Weights of a small transformer language model.
Size: width 160, MLP 448 SwiGLU, vocabulary 887, 4.73M parameters.
Architecture: RMSNorm before each block, rotary positions.
Training: a variant of Muon for these matrices, 137M tokens, 8350 steps.
MLP neurons of a small language model. Each row is named by its layer, matrix (gate and up: input weights) and neuron, and shows model dimensions 0-159. Each number is 500 + 25 x the weight over its row's rms, rounded and kept within 0 to 999. Numbers have three digits each. A neuron's up and down rows have the sign that makes its largest values positive.
A block is one neuron, or neurons of one layer that tend to fire together. After each block is what it responds to, as a language model described it from the Wikipedia text at the highest values.

L9.gate57:489501494490532485492496522457510491493543498545504472505471504480492441537499481489451464556472453521488470548489527516452468483492529539485461425500492526515507501475501500512483479494501523534490515466489559445508451522499486498500490504478532532470507481494503507473500465492466508499499529516505511492502482495505482549519510526505523517511547466494483482520509488494487504469539482474537488512503516472502513494500499468495490537511495474460501472447525465487451524505505545
L9.up57:502493482459517504523498507483495462486491515514484443545546469515518490477479514509513474474453538467520482538503476493473468526476495496495456473492510462533474459507492519499502451494492474487502499475540482493489515518501532497516517531525480549527495536519489522525524472506561532496488473470505500497537492504542460478516503477509469470491511489480491538465478521527497497494521513451443486546535487477525464507500489516494525482516489532491531478476493485485502474581522468
L9.gate74:445475488512513511468485516467552511463497488463465496512522499472502481490525451515478470532494520535546462543485514483497492495490556450480511493492523510492482500495505532533493558489555528502484477491522500466476499532512514498488534537467535502478496468451477504492520506462470483540550501529513584512478501496501479514492523500483487514523497515497485475493519491520541528507487494522530507550502555510508487498517526490480516497468483492524499475496527489508483502450519464
L9.up74:486525529495519509533445498539511495487481505529501519521464495492493480468466457510512508540459535478485440513510522493473503535504518475507500526491515489459528511486448521511559535510505505481497507478414509471514459492505468504514539521476466497504496521473486527490506523465516495478517481537506521520481517478483481456499527505478478485480529468493490487496550525481511490502438475463496487471487489454514488518526462465497497505484489496509508457502462506493519439458496513
L9.gate156:467480531505490525521491490511444509500545499503454511472487512473518499493493547486501477512478482515489458512523470486486499488528527490472464504492519502479530508511512499481487485552508441508501529448496474510470487502449519524465527492553459488516502493552543542504519495551487554452515423512470481477524543502496494499513448533510503469508528469530472504497498527470546546474501467514494500487473467505481496484503462499499500514509499508491507532505515480491502524476488506
L9.up156:492502506490472513486541497457499506482528513489509470516489519498489478463504507517511491530519544585515512506460487480499495486490527467469437476497461547480499507512489534505473499481487512488508477516454492472488526531526464495459506493490530492513525534482527499483516463513487561541496497524523527462487441460494528505455509540522502481526541512524481484523459479509535490536518542517466505504512490544482485481508528485524514487495541474464446483486476498523497489476497510
L9.gate210:525548460512509482494528520498535520478537502478487495469492495443530520484531525516480487486450510471481508490507535486537520530497497475486513506536480518495465508481540531495536497504488548520497479500471439501479477515502505521489493457500508524474510456469472507493559504511505513485489490537474462498499499542492516478482507545530499499509476530505516467494510539531483489486490478476467555489493481518534536471469476524506478489544517504473438534521556483552468478498503495
L9.up210:486495471512507512499453502501510484498508461554471517484533471502539509531507464513516516498527538555514458440490515565458461516491525475507495491457510515482515463514503503488514527496539524488503461503498476475492492497464536516508505503521500510486517467508479516492479463481465469497478502502515542503453526456457490483485488499546490500528494460476502466520516470491510524494479510495498515453564501459506513507487492496510548484495490522517498506516522546500459456539488554
L9.gate235:512518449495481450509550490513497524512520494544502481520523501519505502487516545486526458508484524476492498493543504480505530517522564505523451505490503534498549541520487473516546504506559479499510466512495449502487484472493486494486514509471488474518577518466487482480529531509484529485512506489483484516471528496534466501508506517512511459520479531494493513546523502478481490470535466494457448458516544498472517480519471491485496479476524544530469505475487493527491530500500512
L9.up235:524528481471481514541470500471525491528524517508509510528455479485496529474514482495459486475496542551520474499488453478534469494538495495486487508505505481481507477476481508473473468490510475507512485484518520527496510475511492525481475537526551537546519511510519474434507490521512457480495481487482554492478490504540463476500486530463531523483528467474487502547506523533470501513499518444482527468494503496515495519498496512493501478535561490488489459464530499480444468451488506
L9.gate278:480545503536504532517495529509486516522484505498513541484492507497469464515506570514530475505479531485463495535500488477549521505531529484511486491483523515537526555458516532530514488484504493516509524493513496464465475496473508448514513512552473516504487492486526499472511492534494511458473524518484502509501439476478539504474488515519464502496505500477480458453544497556514497524506503490525512516491482509539457495545520468493460533481505502505470502492539509457529492522558528
L9.up278:524497482479519519461526470527487472506520534506491509508499466549532524480500460495510529524497509508494506482495572465472475531488464471486506521502542507526453541469519499505539530476549543502466507503535487508476533508461457473486535471524515510530489499536473495502518548487464541532488469476487514486494479495495472540454494501505479498466490465521485548503491530499500484486508500487527530495500480485464494515498478482495469470497517433494481508516517466505512470466532542
L9.gate279:515491489487461520483520472508505478504538495525521522550466508520522447514469516507457464511495524497480514536503503487474464500529465484465464529486497457502492475512532512548475477505515482469489461540528511521474510516482514514455472507455513504476528526451462473493496540482514504484520525489461501501490470441499469495503477465493487521484528518486511472511496486524517486479525510535511514460510500546500535472467464519465549518521498471492482453499514506519495555536542513
L9.up279:504496535483524483494453490497543491461544513493504522527499505510510460498491522479456505489479511485517506510529457534449468494507508519482488463485501504504498500493521512521470455496509505485539487511550513516519521499463539529563489452460475487441474521519506495489510464500491502494497553502481509510489554532463527506499515515492489480531515537506491466522483456514551535529488473499520511471505524509504492457481544505490513515500521474539521470456421488520510480493501523
L9.gate418:504499512529538506529511525505471464505459515522527490513468476498519494476519500495515503456473515528508486555499535494505485563529457487485482542462546507482512460474567516517541490496519520503531496487534460486489480491468491524497502501571510504519517510484540489484525525510462480497491501516445533503464494500517549537465502519508483504516478506527466482524505493488517507496524537540530478473500546441496509524549501464469498493482515468537511477493491495486485504503532490
L9.up418:517487506472497528480494487465535478510464536501490533544504466578506504523514508470518445491513511540474495496499489506531497528483498480465483513512513495496504524528577445501519465501498455513525482492512498462484528559504550559474496484535480487517523482489508498532553491502493465543520461496451483548524508523466506500512514538508505482528505513498501477528477509512486491496490497515487520482526511534485483498473535519525473525497496483511520472466492515487447468515510484
Responds to: Final word pieces that complete a split word, mostly month names in dates (Nov-ember, Ju-ly, Apr-il), also common words (wee-k, mod-el, f-oll-ow).

L7.gate14:545536470504474492493491512501557518521516507519482506458465479507496524519527508478499466506492481532479534509462432541486480518541528508506482480482494528457481520509516461477515438502499535525496533518486516500475511539481500507496525519513524488445503473515467478512494469497516545521513502506505483516506507503513529507496476475507486543489503491536499520479501454492551502476518490519516527505460555501519530502549458545497521533483473503518498483519566480485522507530466461
L7.up14:506451492490495500500475510461522531469511522560479538494503496498498529484497482513464517499483474526526464482487494515516506518479455481478501494488539441508528465514508499519534461465516485474462498501514519518500473543522462458521503490488582528470431534460505450546500537482513480510486468520537488486475513517456540519527510479484505476512467507528488473501453477503459510479472482476497498520508473523498467489516496473500504532491535489528511477513513482497504507496528526
L7.gate58:477477480515494512495531502463493466499508492469513519494543466444526475520516476501506487488503519498552493498469527473505476501501509530503454516456524527507478448521489478515469503493466468517495498535452477492495492485529445506494525556491496488466523527513521551487510508498465443546496474501499539502495460519477525491507502473498492496448462480515501460492533518522452517544509470489523520542521499470481496490461478458455474477456498469513495498479475495489481529517496478
L7.up58:529483479510470495532511543469515509514541538483482557458501483478491457538559484511486509512531500529502516467483485484496460477517540519526473501519496472524531543494510503520508500548500494491501500466498511503513499463493474490506544507494530521529501539535478485515549467506535466550455510543495473467547532468503536529484463506496492498483520550465456527497501490528511479474483491505508546502506464460499480467486524501487520491523500506524554531508484477523494500489475495
L7.gate85:496481451491530515518494487544470493511462488502449548485483489455545509484452517483500516478489534549519501517523534522540514538485472473523495470487549504569529514508522486523507538491513499544527464505482517465540476532445461505511490491447513508513516490507507523519434516515480471502497500510507496484535529521487516487532510533496467489500498503459528538537467521521486514525515513481548481459478535525514502504529479501503496486502512499492511485497494513498507455489517469
L7.up85:511508490526495511499516503496459498477477471495506495518503518497541511487504510483538480492504468449463506473443534511487529580481488457459516502521516535525476505520480443512514503491454496512501473486511496508500523531478456498485492513462529525535505493532514479537435497493481522513539515486485533539479474474474512519501490505512519491496528470503517477496507481473465525493500532491504478493480499503458495522447530516535504473423485455497499528461511547483533468523505515
L7.gate207:505469536478517502522499515492488450501506467516462454466512551502468524497518513499487483415481530535546520498488483493470500460467481501496526513527516499527498493472492502479507536497473504492514498495527457498492515553497522529517532484521527554507480484445518492532458510466497525528497504496527482514531462473474502529489487475476535477475461495529458511494497532467491482557485483489484503520500465521516508493517487485492487513510522528513465500489470524500531567507546483
L7.up207:465475504449490537529524497479513457509528491511496476498512520506485506507541495478463522500500431546497515526533542520484535495506515531490513535489525480485512507489482519516523490495477457477524527536493485502476496498466539481482503485487517548495479492494468484534491458499466527551521465524493459519531492425507488513459487496493504502506470480495497535492544527529500475481522483472464509499509521510456502518521515518494521494488495574558487543521514520495545467488507498
L7.gate299:482483482552500504490484514555519513500491522459486536524519509517533477534518482509517508518503484550480516484490446522496496497523481508511471563551476529459469527481535531511481535521513507480524483509486496520529484536483503525483497510553484498493527532568535467549476481499483516515497469503473450462519471480477515493486523478551503496488499497487494513485477519494491469512480502523525514532502550470470540472496510459501502493464512527529476526485482495456482490475458493
L7.up299:491513517506470451487475501507510521515475520473459447478476501513518473516516492520465509481527476526491498512515478503521480504485531470480503517458478500497484480494533505496522468513477469525495491579518527553503490487486460543509504471466511501464510488469516527526503522512515495514503499494510462500496511500492497514537445501485432499474439501519448498458521478527528545477527488511471481493533481481468495490524491480482514474502502520491511466497542521491458491492557572
L7.gate352:510508515538474493495481519507459525542483486470493523498526533474523548494497473466547505488512496538508466485455481461503535504494518479476501496498501441537491449549535500498504532512489479495513508532481512511463480484502499520510492460475523495455480504499486494566488493497466517504461503510494546489514478490478522484502484492482518533525533482506509479485544474529506517533509495461468475536492501487482473527518455528484484481477477518543482440546513553516483506484460459
L7.up352:521545439458465479482500498506524508470522513495513537526508485501505505532529447468518489498521492538484509492520459498488471504514508532476483491539526507526464477508529441490496476533536472521460516525515441516506481534503477507480480488476537500496515517530470522507491481498484547500548463548517503509479523486458492460520501489498521499512519481475527468487511522511514509507505463504508527522534516500483504473443475516463522493521447513498496516479483531534536442517476473
L7.gate398:520526518505496447489474519529509525485477509461505468510464480512513514518519467430489508508447511501471522453493491442482506493510505503517519494482496522499505493506499520525445524495521501501507505522502433519505485506514469543528518482500496515485490531510479504517447534463532530474531526512498504461516545493459486506562488533460513500481509466508467495460471489510512460504542491523489512519478522490479518520533497500449510449485519490533508538491523464534448494492502491
L7.up398:504504500481493461537443489486467550473472499506515498488487459525516502529508487492507484486508493487535508492513521496509537499447516450511513549452530508508545545507505504515436553513510504498500504538516475472496503479518485507465501508494514471501507557471535519531454517520503483506520508505460553463492491487498534470495494510458508520474480532472555497499499509489512526481522550494488486485460537506488491530512515472443505498476474532494493450520536499531533520492504517
L7.gate438:494500513471482510536505476502509531512485524502485499472529454548517495461515457511513457496526534537489500500488503466507489482533535530488469506521526507489479484512497470500505479499518486519479462499428476474457535490506495535509523477493480491504464528525577485476498505538495479528470490533500485517457499493469510500470547502463513512492536528490492506524483511573491527532453478493474453505502518507508453470503516516490476503512501484550494496517453491522503474441510503
L7.up438:432483501489508479505492478491490532506501503488554520470471503491528504531504514510474522486505490575480523507490539501496507510541525541500546515502516500520539463503481473505516526514506517472460528508559502469493491529548518518534519452510530507518543500470507521514526497488487482498533516519541486503534514494498521504506564540539492522490565463537524495467515451475488503503486517507520497527504475480510492453509511513515538495537518489498485504511537531538506537484527525
Responds to: Mainly the word-start piece cont in words like contract, control, continues and contemporary; more weakly, that after verbs, and who or film.

L8.gate369:484511505480492495492501536550482521536545513491466502514489513491541489497497486467539519527463494471483484549524480507521502523471590453496503494467514509498497495518496494479454528527472489535482479555494503495532466530484518479490486493496526479489496503503499509525477521477467510469455517447480475470507506484478531525494460463516471503503574492536462481499505457528489493546485532511478522500481516478515461486506523501492529484475501530514466504527559469474507518505485496
L8.up369:501514521510486541469551505519499514523470531479529490470448495481529494525483519478543459497540475502477483526492527472519465476470544485519478480490491476483455528503501498506463504463481504511522497494499573515532479523467515462476520499461528504525485506510501518532512496506458446482509468545525504468473493499486527476485485471472479492448451523517489510451478495551486497496532522494500486566509465506490498543486474513475548473488522506527488516504512488511493489486524490
Responds to: Words that open a subordinate clause mid-sentence, mostly relative or complement that, which, who, also whom, where, when, but, although.

L7.gate159:455519515492485506515511504500520523519514486521490490535530531501459467493533537517478490482515534495525489502491502517550503519519543519474506444479459480516542484492536486479523494500474463483493486526468515514496515524525523561542551511503486521465545513453519486543475500549488510489498489445476493483535484503515461538508531508532435488501493510537506494505493482504505502523520517522473488495529512483516503513518522518478458521520499493449466484442538467514506482471499542
L7.up159:507482551472480511503500487497477495537497502450461465531490536489491524512512516462515567548474484454484493505500501454471426547504506485517522521460489488499499509490508514437480530516461491510491497477501523510444501492493510473527521478546511504494532498445513484549477498488521529489467491481477536489535518522490468475521536465497480495511510478516475499481494510477496482534525509513500493511476465544499545562514495518497498519522498490537517487477523469504506462492478490
L7.gate327:526497526501463514506494487523473461498525484477536472496471481549527445493530496503445542527482471461526518511483528516462474473515512466505461492492507501498490504527460516527442500499501533439516501493482489497475508505542508482517506516439464492501509519483512468535554523517498518466483481492480498551471472458523500526455499495506519515502491494466500485535503473522533476509466473552504467545550508522487474482498499473523476498535529484477466506487495472485508479499504512
L7.up327:485489474493526490501494491530541506524478515509507477517470489485490489516521533491483483492504552494515469516537495490493475528526520496461446502551471449526545483506509468508531524484469515520505513503457534503535470492457509548515509528511511514488494453518454492483468495495458499519488475525485537511481509477465467478521552548516466507495565487473534507493486510461530478514466514495478518477475483479510515513526537518477515485478472523526479502550519461543535488512525525
L7.gate331:463487499456510467461528510494499494516544451522487510493465458519462480514510458490483476447489481502533483525480535496468481496489464507522506476488495532531498472533495495528523479499497510514518522508505545488510503493504512505488463518489530493457490504475508519505478507501479493490481476512532505497525500460530526461468503501522512472513448521520492495475449521487487474531543485469503524565492475482477496516478426453506478498547477482490515531517471491541486473498488574
L7.up331:514489505540469507432476491522496514526488495459518501477462523535455448518490520490509491543519455509541479476514521540494459485513494506528511539485482482519466498486484498495468472455523484556492514508464540461503520479510474529490507511493504464505510500500489504510462487520475502459489477474480489543478520500484494495520510498506553529486555483529480495498550478483482460516524541547508483516501561520477530522508491505494476487539503487483554488481441497505498499497495515
L7.gate362:485457532443484539497510506593538498551513481495512516512498547520516510430485485453536506512503460533537469501540522535481484491506497480472505510506494519515527477510540502490516519508527497507491502467541506468467518517515523521511476541481502521525483497468494498527532486472478493495532485490453526483480478469516504493468518505522462489473518477498456513528512512486530491498455465531485491472508511521483532515479537463458488478528523514481491545513499521516512487486493480
L7.up362:524483500484493589524520531512483474539500478506520503517481523504504505470496461445466539502492501519481492497519497494462477463484555450489465519499531510512499497507499481552517507483524471473509465466458489458506490523517493531513515506514521483510502491513483518534538512477500508507521507468464528508470518492508532514482496537508500542475473496463497519543482512515459516475467514515460486476527527535499530474432525485484500447491512508449507523521475517491487453529511515
L7.gate380:484512507530499575496481470507531504524438465494491528478456501503542546487485523475515506507500509489502484484513410507515485516558470515472495485527524477502482531523491523553521521500508466532511477429494487513462492533465481495498512518480495496494509508501525501480527566511528500476480498507484502475484486527468520506477498489500499553496519460492478500511508469537465487462479510504480498485518521563460539491514505493497494513467517478488484492495511547521484485510515528
L7.up380:518521498443540511507509501473533525531474516466537509540461516501504497484476511480482511524508499496487533507509515486481466505514481511463450536506495479533509516552508525549563521465509504471454479457536491510484486515460530521528509539566489520454497494492477482468510454512510482470475452511480514486505496493493496523497520535507462509499547572518499486515518507521541498492536506512512501517534528511511478528485523477489505482517480501492507512543525527474483482520543511
L7.gate427:512451481501520491446514523505514503501470484479516516478438505511493505529508537517485490489530504509472531501526486543504466478523513491464454497440517499560534519497515521536502499503520521465504464499503483486465489540466509488507538480499482499514510497479538527503519546552472486517482493542513516469474452489514545485510498523490522475531523502527501504462509486480478437546504484507480496503484563487508476514500480467487457474483502473523515528445480483525517485516510468
L7.up427:510508514511486504485502520428534507501518521526523536469480524521456507497509512507508515517531487491508536484459526467461427486493505472514501474502476504497508490501536548462491455458538521478485517503484503506452525504477488492484522502490486497527544502494465506480453508543519519523480527495530525559518529475490456515506513505531540493487504461513523515470516487485481485448474514547508508484443524522507497508529521479478490465486487473512530487438484476501503532464503503
L7.gate436:517515492500497522534540499515528501502487477511478529484487521462512537509523500507516474498543451531509504530545546542459488481510515502538477475437476466454521497503490524492490494511489496490493470474489521442474526430485490508495466517529489543453486537525498494463479513472524517486524496497487536520503531523480482517493535483499454517505471457469492505524496486513445533543521478525491515503509510467484492540498537513543483477490527496504478470473524494526482502516538534
L7.up436:504519528471481508489528547477502532502539486485556528476495510512455495464505481501507506516456497499504483527557509526524508495518527477530504512520489491506506525530564461507491530521526486468498518514539538541536513534466463474549504548533476493511538474480479517510497489501492524509516476523490455455503517488512534475519521537501489533493467516478533465503459507476515506473537493537505514464535556529466504475529521495479466484479469482489516460520504532513490493482506515
L7.gate441:544540541501490483475481495519560543541467458505500531536471482514475506503513524458504495526512503462496480476511543489428494474481508451462514517508455535538469518515508507494481514474492503477515494485509506491449472503495513524509538508509520541494516503529486492506468515482517519452493479472459551541515459502482437511509509481499469464499509479489503510488447510508501490518511485521504522478451492496534518509499503481484474447501526506520480487531525513468522472493473517
L7.up441:511491483502502530522482500500496528497509537455465473485489456517528429545502507432478496469523491503497481557515492476504458497555535476507495517496509480499500540473501475524475542524538482539530470511506502489482530494525506478516490538518494478512516473493528556512493525538468494552525502521438509504494496503502502508443544517523490535534536490484508519536496448487548480494495508498485511496523514466502518518513485519507508501508451523511508497463481485537489493520479526
Responds to: Final pieces of split month names before a year or day (Jun-e, Aug-ust, Apr-il, Ju-ly), commas after dates' days, and other mid-word fragments.

L8.gate414:515512517466535484513528495541517511514496457543476491501468469521502509535507495469502522509480507521491490536535497482489481518461517457463511522497498478528509505484460495582565473470542523481514510494496513437481487546519519530489479464501521519484546500490510482485536485506495511458502500503497564545508500508495490477513516523514497458491492490457476542471462465499522495434500501515539497470517491491449458536486482491491487516527498493526513508513502491541488509513514510
L8.up414:533508449503495485502527513495527493577502477494482488457497487501509504527461554465466512482465529492495520521535477495469487539513489503497463502503491530530496547507453497551527510428494483509491515490489468514512493535503456524512490533539483498504546527482548523524533525541502539493478498494469482514510511524522458480488551519524527490523508460507467514523479473513456487503470509495524457511516498507518529533481520507523480535496501485468502503454462520496505489495510491
Responds to: Final word-piece completing a month or date word split into pieces, like Dec|ember, Aug|ust, d|ate, Tuesd|ay, often in tables and release-date lists; also other word endings (ind|ust|ry, sec|ond).